config = dict(
    vocab_size=14155,
    init_std_qkv=0.0201,
    beta2=0.95,
    schedule='wsd',
    decay_fraction=0.656,
    final_lr_fraction=0.1,
    train_tokens=702900000,
    steps=5848,
    dataset='wikipedia_en',
)
MLP neurons of a small language model. Each row is named by its layer, matrix (down: output weights) and neuron, and shows model dimensions 517-644. Each number is 500 + 50 x the weight over its row's rms, rounded and kept within 0 to 999. Numbers have three digits each.
A block is one neuron, or neurons of one layer that tend to fire together. Before each block is what it responds to, as a language model described it from the Wikipedia text at the highest values.

Responds to: Closing suffix pieces that finish a word split into several tokens, such as -ation, -ity, -er, -ings, -ions (interrogation, superiority, entertainer).
L4.down306:568510517389433326533499606501469556561486491470505537580455471470463511511519559571469503512562540536500542521401504449533567532480437403622474528522493528436549434485501490499504566558441502545488511560458508499466531479528475407514495567429446489512462480509572586455577506485415517533603461464490507405539440551502510638503539519480518586521514461464569459477491439465513480461431
L4.down475:434532557486477429381550521444507429540542412522487559509501494499448509502473514538429393515451514514498511574592552490481520570493436448477534460533596446543546595530511491482471493423424515510477413483468532547511537474471458506498515369456473443453489515454469488565446533449520556478564549421466588511463553540479549547558464500547539537489501538540483492492456508495532516479366
L4.down604:511454528427515520466397529520520464441511541487588507511462537522584485539498526491524449478504521486563534559385584374507491541593576526526513566532509452499504494558513450476506539509525413568446526453467578537512474611576424387493462612473444366479472496561424559514497588445504455475521499373504462520554571509465553453510514512425521565617517522487535526568459470408489515516481
L4.down1007:431537545502458439444448530462462515516564471526478458501523625412507458420510537518486512526552520522418518484502432472421531524475479451552488455534539517493551449486542454486483388510488438503429537561498357524467506554463427434420483536476513436474457520529475504490457569403546424510642552489502457498612522540472539457563501518487498555450511464537558475502535477527555592486481

Responds to: The second word piece right after a lone capital first letter in names and words (T-ahrir, F-uneral, Wiley-B-lackwell), plus " to" in number ranges like "1920 to 1932".
L3.down426:585493529562496466490524486454537553515484462559454517484532457465414460330554445467484519504410509404446507542506507543492634422553505463476562528438571601522435488533435520537449504448534492493550544480541559435494529462475546445501517566563529545480529505490472459487421447540500544460443441504498529441483482579527534504577443457468467503496428600443420485503544473558480503518457

Responds to: Final word pieces that complete a split adjective or name, such as ant, ive and ate in vibrant, explosive and Mutant, and mid-phrase of or the, often inside quotes or titles.
L3.down318:453541478510412412559420564540532570532475530378476552510509506478448430426468456445504566462457592492453561533477435503566477450563430481551519564452548437513544487472684567543572527526542577489415525456539515532533492552511470504499502513479551407471577504500589494462552471477535493468428527549507487430534503467559462410485501509457542452495497515491458417412518464544526553535542

Responds to: First content word opening a new sentence, clause or section heading, usually an abstract noun after "the", as in the connection, The success, == Career.
L5.down74:490631574512506506455575493564547495453550570470509495508528505510513537540463510442517459450466449394415408566613434466464543495442505489574524516464525443531468592573456340395494525477512594492446416502471536474556397443537496564542515496477442529405500510490532477465543519498533404451579525514485497521525441582469517484600475502476529498547469488534548596498511504526526400430529
L5.down99:426415457488434521511542509532515506514392511435420514441603566586468524545617549463472590525486518488525398493522531516488571564541553499576535413474543504570535424554407581448553485559506535494507513402519499475436485354526538538502547618368522496409499495547491462499476454467503557574571448542458447531479487489475511534483564535553446488580430484418523542490478432602550441465530
L5.down115:463599557507475542504477495514561518524521543573403540485567471570481490536539551572494528547449478446518465519519479427504520486476588537519482439566434516536527531568508521502552523476548422515494538475504500453442567530449558500494495497409462441430489556508570524554479474489523557527469461454448427525612575398466453539562563521536441493459404468478432498468561552464542493539567
L5.down121:652549572526525505480475413551495541525585493479420438546485491484451521458499514493515502403523499455404511588508494420459550424474523523478540457536507549590524494577549523472567516504444497499437476469550475497446453474498511421487546517497426406405449511446505495533550503526508531506495544445474478442410564475533510450634436632447492515505527539487536461435458509513521540548602
L5.down159:572528440505439530559506476517474460527513422529487529520557483583471521514509518456558489441554506566489397440631490500435530472552509474496562473586513466504589482570520406462518386495491546563498536462554549493420422501525601488498503427493457546520537522379542538518455584474554523473483533477549515438521468510496500527618502502589379503508425526481518595383464467490607520523477
L5.down220:452481592521482522545475560393505497513524468512444572441541499519481598446472605492516542525460485547390446557506562511473511514454515497498483440478505534448526491470431522434545550513543496482451521460536470494434511543489564539492587520470564561562544599439506467518449559506623490491459542509402419532593490588404458519499561481489408451465521446456466477441434509499546540541603
L5.down268:476476533539512428517496532582475545479497528390577580422530559538541538502487471446513495467540496481465389532514457441452541478487436572563448440465508543464367434430535444462493519539446514414499461441570557504439440511511407507490561492522524585496544555463554423516550450479566448472433509476402434570407431501521529442444508424492497421468538485489488512471394410527516438552462
L5.down314:421520524421499475535497490461502602508445428532576487474553427429454570469502513467483561502530483504505471537616509483545477517367438553454514508438422516450495427424490483480370458503525521573531432571478494549518506451504497482495503431521497512479505422600375385485467448461559504474467541562479561419584469403589495496552489432510501533513502508588490542589529537617515437447548
L5.down400:350473469422486460524495486437502589488454421396591535577530428401463566418578530501464519466526488520554502531468560508428527497388480510442541467488527559460518554517536499480357484619406477527444385458509465561571524418520526501579568503450537526502518485533477458577515514437523524533521539466530548518531443511444496552484510486529426515464375488548491477484468533522447473506521
L5.down785:557447516418564514476565552444536470570418486487464417566549549564526473438457541499462538554498489530449502505437574442461454536489498478543462598536454518523472450515453446534473540504493535524557518454492500496503516469493557510460463468393476498521526474618411556437509465549487521503460499455481525447507491551495431525490543550391485499441448538503512525465475498421539503489472
L5.down884:476505540467552418484480581449494434562466449572521522447534558414539526477472592439481600494510521479378442553537458407420603520465482551480547424553565479532584496507488436457497450526476455508543445509512459519456466500444480483520424574495520501543529559532510527531488536476446418488480508516512479480566431537567492488496454484551562522531487542463530604478577546515596506511463
L5.down937:536528488550477475468516508484461544530506554522552506537538467485410555518516454455425505564482502529455494575549523522453489480446484493462487439498533529552566498416549473440495470415501468632492452562498471568445485622534458489517536487471461435504523445520477431526471548477517457396502554511466503526475510513444475464520490490500408436508477537444484515462436473471494475506507
L5.down938:600544533442457419537495452528438501514556459496463461477509505526412560544459502436471428488448511596384420511472522539411501429465522440573577537535467448580464487562524522421577555388451626538418531512550613444538450539561472504479534498502458564482481453513520426455395457498536471453474478557441533533510521514554552490522511584556471492523537470436488559436492523515471503517556
L5.down1058:486471532508515571485526527464504575439513527457554476485505536484573525496534583402415453493581440469501539508578520509502625452487476483433429542433507477448548506527544565520508521425545481536478508530593451530466489500503538533470518423473529474481513447384523373585528545502556555464444573378496518471505437523390489538493567449518513468507428468506519522499505504476461488494585
L5.down1219:507478499476488493485406496604511453478607480477496561523366615593536532595438547501429524447525433517564453593440521573408441463536489458525508521546504531564484511530590513501487572482474433497410508456570539524412571604543393473480510528401569488479486479476525499534616547508476540419512507420532482486569564528535528537510508574501456441569474479532561554486500508414466540560548
L5.down1257:464518480524517531465516478451462516516589438515480503533537566502491553579551507524504470543547484611455425608475360509372531469480442453497357525569480443534459487515565603525471484404460527523590396484515408492470583514534445492471491543520506465488531586388487500516499469502443488471532511476509503578508479495562443456480541475463524467521441523402494490551501406501427457514436

Responds to: Commas and connectors that open a new subordinate or temporal clause mid-narrative, such as Meanwhile, or Again, and when or on after a sentence break.
L3.down866:534481497550550458527459452437632501528561545495441584437523373501463496444505491583444508483531484493497473472492537409618421484542547501502381570390516559501479533419482545532504588496546413498474534521546486407531493526538562534432535518529500456553454542530552526579524463580510521533531491544588542527535600487510521570533508511547579485516465456473492491456636486484530463627504

Responds to: Fires on the token that completes an adjective or modifier after a determiner and before its noun, such as suffixes like -ed, -ous, -ive, -able ("remote-controlled", "mysterious", "attractive"), or "only" and "first".
L4.down269:392487409511513499555551526523442478437403550523440502516471520430508449590481532524510522474518569528521507483503509522493469563620486515455450542502501473410465544468568503574522504558513474565570500534418507480534546543496517495575525481505441526469506445543437539511505546494544421486494563552515486520540480429552539481492501468490517499379426494571534490503458509504547552450473
L4.down752:454543404506493507529527613535484485489512542535471456456465576485541537495548405531532562530546562599507500494494526512432452497599615467602474501473449451466537502498524416579561450512445416584544460506524499577522473421524452511520453473472429380532507439526417491418509562610585486419456577470441463506395490409476517401602489577464518504466552442531455471515470450589523473387506
L4.down1149:492473434565526514496559560499518443440465528392435516565471498462568519543540415546500521612505613457540525438440419391459477454584512524461451528506480541457421455474502508602474476469441500431466529524461492528466529448464521491558467477473448487447465460495425613513464500434591457468480552555517432503545524468530584507456531556538490476390483460404438476493547518471487558589521
L4.down1332:488534493524485547513512459509529567487485547522602494482471459526576589635565440554502417474580495523492464642445480534369472484517492516540515546448417483490409544509506492481382514477503494588497501511517511499475487496502401535484442606449422525544510518378509397571564397482489461497440482457406480560475485566490495443521475597461473543522523444394402494474455450435445458456481

Responds to: The first token of the complement after was, is, became or been, mostly the or a (was the daughter, is the third album), plus participles like chained, used.
L4.down394:567604425520579462428629516512451476492527494481492520456470512424581546544492556587496520516562505471510502542496452486489421466467510520489468459425494502514401505572498506524617532618568491401545482548492463557490484512424491428555475548427489579584534492481504549531570517491469611519541459556570534510479418501564443534512505437536466574514469470516410465563476501463423461465525
L4.down810:463567464506593502490564505558551528516575556426583463537497422396600563598462470565481448553616511513507518476414418542424412452439508482486463512432522532521493454434480477479439503487576516449474561488550418540525509517497494567443512485446518535561554597447519496497496528508505568513491451471398534469596405474499525618462519566436463580487393512462582458570603531527433559494506
L4.down992:457534491479544551460590508509454447545452511532497563558508489501460527526526512502449456490492440567470437467489478504452477486406440506565570491512539473600423462491502457436530536458475559459406441478468449462537469483432507526536521580511470534550486453419598476555428403555479511516482547427466534484472494611425510530539435578400477542471471360506534528519568529580451442548527
L4.down1286:561438587518505500488493477560504475520482350583538568503532446448535524476580485522391437462478431469453487438549533590450515458527521495500533557513535509502577458598447454415410456546410531475501479521512548442603430486415561495544529512566563510523434441446608479496472507538440490463545523593507448412430530498477417490477534577435456477602524494473440470542533496531497498477480

Responds to: Words right after a copula or as, e.g. is/was/became/regarded as, that open the predicate: a, not, also, the, only.
L4.down28:498481653541498509510419581522523494540375438585390449525484475540526477544468489548566526523493556431513475540509504461496499500576565508400503530486525427535522557463555532502568484518494521560514525508516470528559502523498472510496528501464414467526526517513543539546480533544538502449513552525489524423537530522448436466469461432610561450615470541542505471471511571519542560407534
L4.down41:465455522501409594602475511449449413515437520486464572487612542407492473455434498461516562561512621496521516519535521458538483569489446445467462527454581464527530528504479511560478504527520487452575565473403461459499540508464442504502532592520461528536455463537471550530430594470519443515498536550482488479523495434546484445436531479557503494440466491546501486495516459519529456370506
L4.down125:546516553530554586454567492532578448525427450496565520499596479469534505471518469490409463466556435607489472545502422511479472437562557556461559495531486575465446523548560617609475535479541518535511549599491479504481545508488459518589453499453459572558509470509526415526483432424469487581449497483475532482498521467554461507520494488549467592463499473483524458431536520559548514437497
L4.down1363:449480504479524558658498593572501521483518536471481484482566435428503550521528455551476506665533523526469526530437536529456443554504547373496475481441478479534507501466482502506559595499495573601424539438556388440541443514485506477469436406410541485407508523409558482445465520466486487538517537533471549488423424522517498557388578486495479533562480397487485475541542501464475486517535

Responds to: Adjectives, ordinals, or word-final pieces completing a modifier after a/the/his and before the head noun, e.g. a new, a great, sizable, truly.
L5.down15:493504463563451352557503424483482530453449456527447424470535431499542537505550483495489515395488436592496410440475429491474529464512461506400453555525488537421482467437525631533509583467553532365442508442413507501540505495501559492555409507505528564422509539480472541483451421446431484571483561542507491491478522598364443506538465590554569413515560569508481438492424506550524548437444
L5.down231:481517512520552472460547544544479519560475440568567517506486526460497519602436529484521418571546480522514514528401418569432457559474519496429461491564487485510558523449506498412437508453541480545539521502486429611433461546498448447503467535601433528557565492524546480547452502494533515495495530566469480400596495529530497514497473595475422493504668548577564563433552538537590476497386
L5.down260:496511463515596399603478395497509472542627524470494462421568479439594476527612493488544419387621418532424550482387412510477507495597553506500442569562457468470477459454523541508474468455505455533553473512416455535518462476528475609502508492460526515485498447523438580504412503470486467548540471438489485546594421596467446475513545551461427619511436444644502470459513548505539559485595
L5.down282:485485569521502487589424543611543555506478523458489615478474483501460549521425613474470569554563522493573421566468549520517446456483441493513484486555531490462460507447419525445435540413465441545471473483463544503473393425539449439479454564444543516480506483531526521491502450485503481464462612456439536505506481455544454461475478464487528459578544603534499545542522488577512475536458
L5.down315:453489535501508453416458453540483526485482435483463483529482496555480499464462601406532475516559508395426499481457626479474534488609524459469444489444536515448422533491576521543437463402618450554478525487513503438491520496464432552544512477464534444434517612522411554489512457508524567520527496419472484517546588492549534485540565523535594552452533502492442470499582472495554575504515
L5.down394:411554500467540494466556554435525463547446504457459411519464502516452506432469594461535461467433549443566505459550409479516480538623501439536464558528542500527484583512461472560479519547557508466400540491427540453503525535401531564526537482451466488493559478395545445445485527524479385464545477535506459502618457593371535587419538459505481461381486503588511492428549439528508412539540
L5.down416:459505463460426522418475537460423478506450435505517469537541515474417403619559566485532465408487509543480581518471563566422493615481499499493352440512424477510512515432391531532499444556469448457545470412530410563411446514409478486415558501453482460509532496415484500475446465490577502487412582451540488478514492428473512458518528487529428465510534473557551545512521492453464472445521
L5.down640:440482457488507527561543520547480699511503480511509543383416556457565497538492467486481556570543534503541466542493521442536497547468412537490457460428440517456457592418456546517430429536456464565495567473493441438443544516443482526445539550495530475423578671492439479507434450433500502469555530421537472489520540489587566458488516520496603494467476467533492526440482435511489495545433
L5.down667:502550448523491529453570451464388501480587499507408436504534533455540479538485539543430484541459513522496484523533496430454491487384505545541584516469438501469512538460595562486514594501496476467505453554428456483455527474510506424557517460463516589482465434526562481503515438484575539557455523530406492480519450585512536386401483482482465493510408445513497502494503535506629568510450
L5.down762:431491481481485479450471560479441524539451522446568523486505509476508436401389439448526485500513418627478513512519505626457584530454485455460538461484449481526515518483525438460524549447373484462504490554514478506462509535547493495452444499541519552518588436469468490505486498482614529537488442501534607451561584478605448436497456563488404633432513637499490442482621556501471450500489
L5.down868:499492511553480453460553541465480579517476551525490540472452503493523480504470448499490462560518550518526489508414575493510567507488522511483486478505446555489521508508516564549472532494509457576510549526458465544430511454505442528545524532516444429514538517571417485485469530540594491472504492426467532521500495511595524474517559534520488476504533557494447506482481523530514509416455
L5.down976:514482420567450405500488509457440488518516583460402555558466487507451557500572505514424472495415493577478524435483549557412478426479532459485483471524426421469475490510548490500594515521449552558483512532449471473456428465516534556547589515387497495464478498525517426449483580448445494510491526455478486426497511466523578402546493586575470496430498504525507517420482428494439537497528
L5.down982:550521543467532540593560537509575603409434441487497438521483458543555523518510425496512499502540414629609425568519560506449399419528546519551471511444468533555488526400540534468482518441506528484470477514526525584526376486524504473596502534495419518433529589469485581561462550440555579517501555459512471476518587552528576482502481480546394498600513566503472457487555567533456522474409
L5.down1072:425447541478588427522572553470520498511508526439487482512462456479521512487534519544474537447497528623504430504502554573523523554516436438512518510509497518491599489464469491437522567544528571565411442425464461528444439502467454426485511505568528503469455516472553508482479511515475501535515525514496497580544557598473502461447534499477506492451404389517641485476457491527428449452460
L5.down1335:490503501492543526495482477532511515431459461548523534504490367534612494535627510428452399497547420589532459606491497494541418491482539536549547474483467586500434520471520484466430499431534465534505497494504420480604460484496478588498503587515507587466565471456376430511500418523514504463502636407448482519515439540562581433525509487510481606556516438485431493438495563490567493504555
L5.down1346:553468544541600529530532499469594562433476528533558462544512467538524438533535508562490503397529509475534508471478584409426586445587478460506511507522505626522444527478567481489471469461519527608516460535457390536461386469453354512516489509566409582563519473497433432608549463466546490472483512505483519546564455523558601497520426519500497608514504538519404442391425537534575539512485

Responds to: Fires on a, as, one after is/was/as introducing a role in biographies (plays as a midfielder), and on second pieces of words like F-o-il, F-ris-ian.
L5.down104:474413528421537433334535508421483544513488405536479453518531478459557446495535493529370528477424423488510410523542546454530458498506528390455574504410549482564464459533607498472469511535457474504485482518569567520490491528534517502589435496524412511451475414625497598507579509554447467534530522485449470496454565561533567530511451568508483420483481537508450454528515509555532476492534
L5.down124:411503512490568492442535567541487526555480495507514556518524470466513536502475480452450566534472485409435481369515451511578556593497404595647581557575509497482471523541484486522505490488526440509533555440492427422559445476495476480550528599573453470455398458459559494474519463513560493488503500521410519486481508421488601474546491498573537408402462501530457460540443516622510448492517
L5.down239:556514497441418471382498530492531591399602447588452487500493518474411497511459580560535468494514403515461464516486429448486467602393497432496496518472513533478523481503524542425558627485442546563460501383553400540445504575584391522380513477568469477475481516577532498557469492564604543512506615602558607504576477492482622475481551458575443600480471473445465487547424483452405423483564
L5.down312:491497567555454499414383457523463478499431459578577508475528520466560573542509503453520442474554442462485470488522542363572522431455530503562458407499536437484461562517554436421603573495549490528561484544476526478597495572525459438460485425478548522472469520508540594435517431529462553475502464552489559479583377523535535427502523457481504492508411412523530572441498606476530461475432
L5.down333:474441602485495396486505459512396490398480517436559502412496473470548479491457516493495492497474469461453547431453500405527535484504505587443459411543549542611518586492505488515512491470492494503514537502514522618443538474547546434517427503428531534484504511553532486407453463529560562491419444334451597447505537523436485498474510481436534495537560560464506513500589412490482535469532
L5.down503:487485429538475438464553462495554459480483417559573527525485534452523615462435566475507490498373475516492584515526503508435471446457510553529446463469465415468581497494493517542518432479389524524520592456572541407578479570606462538521493497551500506457516477534474482518496494504515533536415537459540476492391538594501405484513509479453462394605553569507575590489551455532471497589565
L5.down506:542528431523485498482522459543447522548375491422455473472532623546517484557501473490530503559496478519510489523528518386477510538473485463435484499503505468475576505517609520491525530653482490526539543443380564551536539493488461459435530511538580431471466467504614511424438468512568478543545439434489492545436406457441526570496494598423364406480485481562554402547495460479512475473463
L5.down597:495435452416586562390530514414507514518449492446528482476499444426356491481542439453521478557492471540455457538628520489570494570495454441481496489452480491503460410513540566564573502482514487436468510494480515546545535487504448544539559545563446550590490484651378501546454476462474468539544375607491466511484553454522428482410509585503512522442598486511460472573510552574488536513460
L5.down600:521522500390516537435545556464524475615487538489459558441506512533593420498493510457587491593571559528486550471568488501503580510510502529459511475488457584510481521506495505553441583525532319547536492431527448536682590459466485474572481471487505567461475409475484516529580564505539402446547564503389457495428542470423524536498477418468555477423418559524520434505517528509452591532666
L5.down660:478445484464577434432461478534558489452595526472534546495581490485609545525453572554582543531562436561429499491513447557410491343439429519509514524524522485449617350491500487448488464561482546553520494550473501519414583548498530550502499436521485514475480532478521553479471411508388514557488559434463493559464488526505549517512555521526526483419508452594519502457513562451443545406518
L5.down719:488546570484504460409620517527569459422495454466539603494467472495507495457489481566456505472430469490485572502582363552469572432528452584408559389459546529568440443454451570511489682516531497393488574462533488541529452486485555525505449546565471532442555418546576476530483503477504576522501462441393484507494599467522485484508550470433527480562425554562470457460502516501502429516511
L5.down863:471455491612546509563521499452548529550475515501383553508494585575543479577477414541496511472597508542521537532523502560457444576536571602502473533421467510453533460513403503487563527514430570498452507487528434428526493553500460489510461475549445491467558535582487467538526437455505453426528494476515475567487509426462461450447564557510478410501488572565582515543493459471572481479543
L5.down1210:504404470461551445398500479510468503548518550483493573512582451585443608513580492444557498461537550489483528448554510481487521442436478479583525421463460518571448410388486541444560507500556601515537496522388491550417396471571412489569518541502476509506434352460421512506508513561476460454550420503530547462515441523525580525483476586510525474524498546436485487511386497530424401423522
L5.down1275:496486519448552510528431560531585531468501501497546591535502487484482455517404543519521480541496471528485599439543535596511567538573482530476565481566423458529589462476411541450399436476451485478523622419562466571539505504524512493419478438553464503487490520461569479491418603467436436566460527430491499515458549440461485543458551538521535516506523584603550529502505522484432550537529
L5.down1282:534431520424510477614473502580550476589423600551538402552449516507531452551447495472407485508469490441603559431507543427461462514527482532363519476462507436445444389538439500572452489497468551508535620433474519490531420489458426552453521534470547414474477529644414587526501492509528540511559475534476549479501489415484518503481418439509491487534430615536507518499611531580500517487464
L5.down1373:521510524426470527542551602535479517577528568472512459497548512562465474519496533435507470572507452510509476525558441454557475567470508463477529500548486567513554515426423524468520446510521546520453510473497526581501546585469451510415518538521458468581478470502576471488436520568444446444458516439526472451516455529449486544550425547500461491445396505552495505473508475444536419510484